python train.py --n_layer=13 --d_model=256 --n_head=8 --n_kv_head=8 --head_dim=32 --d_mlp=1024 --vocab_size=8192 --activation="gelu" --norm="layernorm" --norm_place="pre" --norm_eps=1e-05 --positions="learned" --qk_norm=false --attn_scale=0.177 --bias="all" --tie_embeddings=true --parallel_block=false --init="normal" --init_std_qkv=0.0142 --init_std_o=0.00279 --init_std_up=0.0142 --init_std_down=0.00279 --optimizer="adamw" --lr=0.00108 --lr_mult_qkv=0.7 --beta1=0.9 --beta2=0.95 --lr_head=0.00777 --grad_clip=1.0 --warmup_steps=387 --schedule="wsd" --decay_fraction=0.287 --decay_shape="linear" --final_lr_fraction=0.1 --batch_tokens=32768 --seq_len=1024 --doc_mask=false --train_tokens=292900000 --steps=8939 --dataset="wikipedia_en"
MLP neurons of a small language model. Each row is named by its layer, matrix (up: input weights) and neuron, and shows model dimensions 144-239. Each number is 200 + 40 x the weight over its row's rms, rounded and kept within 0 to 999.
After each neuron's rows, "fires in" lists the words (lower case) most often at its 100 highest values on Wikipedia text that the model never trained on.

L2.up900,166,179,198,80,149,198,213,211,180,162,210,174,199,232,163,263,171,234,178,226,194,153,150,156,260,186,138,193,196,124,203,141,227,187,213,192,166,251,196,190,156,198,203,153,251,247,199,193,160,136,206,185,234,171,172,215,202,165,233,187,139,194,234,231,203,194,262,259,244,196,234,206,196,221,182,133,264,224,188,238,177,198,300,208,237,232,305,133,207,127,187,169,229,168,183,238
fires in: "or", "position"

L3.up181,208,209,160,204,189,221,221,138,235,144,148,221,164,198,263,286,199,242,174,209,151,129,198,201,231,133,291,129,249,164,168,163,199,228,174,190,168,163,189,224,259,213,234,209,262,203,171,223,233,161,220,196,204,139,157,236,205,171,211,218,142,203,244,160,182,199,247,202,211,194,191,191,234,213,212,207,194,216,189,208,278,143,157,151,175,173,177,185,244,218,195,111,164,211,209,228
fires in: "than", "like", "sledge", "said"

L3.up829,277,177,204,163,219,186,217,190,228,170,275,150,164,204,136,128,236,212,218,262,185,203,185,208,210,251,172,214,233,149,146,174,250,227,118,223,186,206,180,182,199,242,143,238,254,194,268,286,198,245,175,130,289,135,237,212,142,173,180,269,182,162,90,154,209,206,201,161,200,150,195,215,209,120,212,175,146,245,203,223,229,167,176,166,290,234,189,181,246,169,185,137,209,212,147,207
fires in: "medal", "not", "music", "management"

L9.up37,180,225,194,194,192,191,201,190,240,221,118,213,227,160,215,225,225,185,154,321,187,183,191,154,228,214,230,163,245,192,223,206,196,117,173,287,204,146,216,147,254,292,146,174,196,191,184,175,263,264,121,237,243,169,169,207,110,198,235,195,195,236,209,178,244,181,187,166,242,239,224,185,72,170,264,109,210,215,182,134,234,145,215,177,246,203,252,247,192,242,208,237,144,215,182,267
fires in: "is", "american", "was", "an", "a"

L2.up409,148,211,180,298,179,128,240,218,185,291,349,161,202,205,202,220,198,170,179,168,197,210,205,252,265,204,184,217,198,264,194,193,187,232,225,170,190,218,212,221,154,215,196,219,206,269,206,150,195,166,185,178,168,172,206,208,244,223,203,168,222,269,248,183,208,150,231,223,195,153,294,251,238,191,209,279,180,217,181,206,153,87,274,151,259,270,118,167,205,243,233,214,245,169,131,195
fires in: "american", "own", "british"

L3.up285,170,220,197,203,217,258,192,185,224,215,132,242,182,163,219,230,153,194,146,244,205,183,208,143,270,158,211,205,184,168,262,279,260,223,271,208,198,234,233,196,201,215,149,177,154,236,184,109,249,143,227,213,167,196,220,200,206,181,224,198,202,182,114,226,194,183,225,222,162,290,217,162,242,194,260,233,232,197,114,227,216,171,181,229,152,181,174,180,223,245,201,137,229,160,227,206
fires in: "she", "since", "international", "certifications", "previous"

L2.up924,213,193,218,186,192,113,149,213,182,243,144,204,166,162,210,241,188,173,218,144,213,222,190,246,269,245,207,242,174,212,229,210,167,116,181,150,163,204,205,228,148,191,212,202,138,173,238,217,172,180,173,129,189,212,252,249,162,276,102,200,195,174,274,246,203,203,231,228,178,243,223,146,247,199,216,120,246,237,199,229,166,121,204,149,215,268,265,178,233,194,225,179,108,105,170,196
fires in: "is", "launch", "based", "research", "month"

L10.up724,158,238,236,180,190,228,213,211,173,228,189,232,174,126,198,269,191,224,170,198,221,194,184,144,238,209,127,291,182,224,308,256,179,209,149,218,219,126,155,229,277,173,221,166,168,274,142,157,165,131,305,161,255,158,200,195,164,153,210,129,327,202,233,151,166,89,247,187,153,185,198,233,218,233,223,263,206,176,206,176,184,204,234,174,170,234,275,219,170,207,189,249,170,237,194,228
fires in: "and", "leseurre", "allaire", "prévost", "scruton"

L2.up451,195,215,227,86,227,200,203,209,205,228,164,213,280,179,174,200,192,182,179,166,204,184,211,218,332,250,188,209,237,189,134,224,180,241,237,192,131,223,206,236,247,202,189,213,215,147,210,187,177,188,150,302,206,209,197,209,212,200,257,155,142,145,257,177,174,189,234,237,171,250,188,173,210,211,228,135,168,237,183,202,188,148,206,178,212,212,337,142,255,159,187,167,225,180,176,187
fires in: "had", "before", "notes", "has"

L3.up220,154,213,180,246,204,220,183,177,155,181,184,158,113,241,179,315,248,198,188,214,199,233,137,211,174,212,236,167,162,219,137,252,129,190,124,234,195,221,176,234,254,172,204,159,181,180,144,176,183,193,176,177,172,153,248,235,217,170,159,190,131,215,202,225,196,214,151,185,223,166,151,187,184,234,242,194,202,212,271,290,233,181,236,164,164,205,196,181,240,195,214,202,141,142,205,212
fires in: "place", "medal", "same"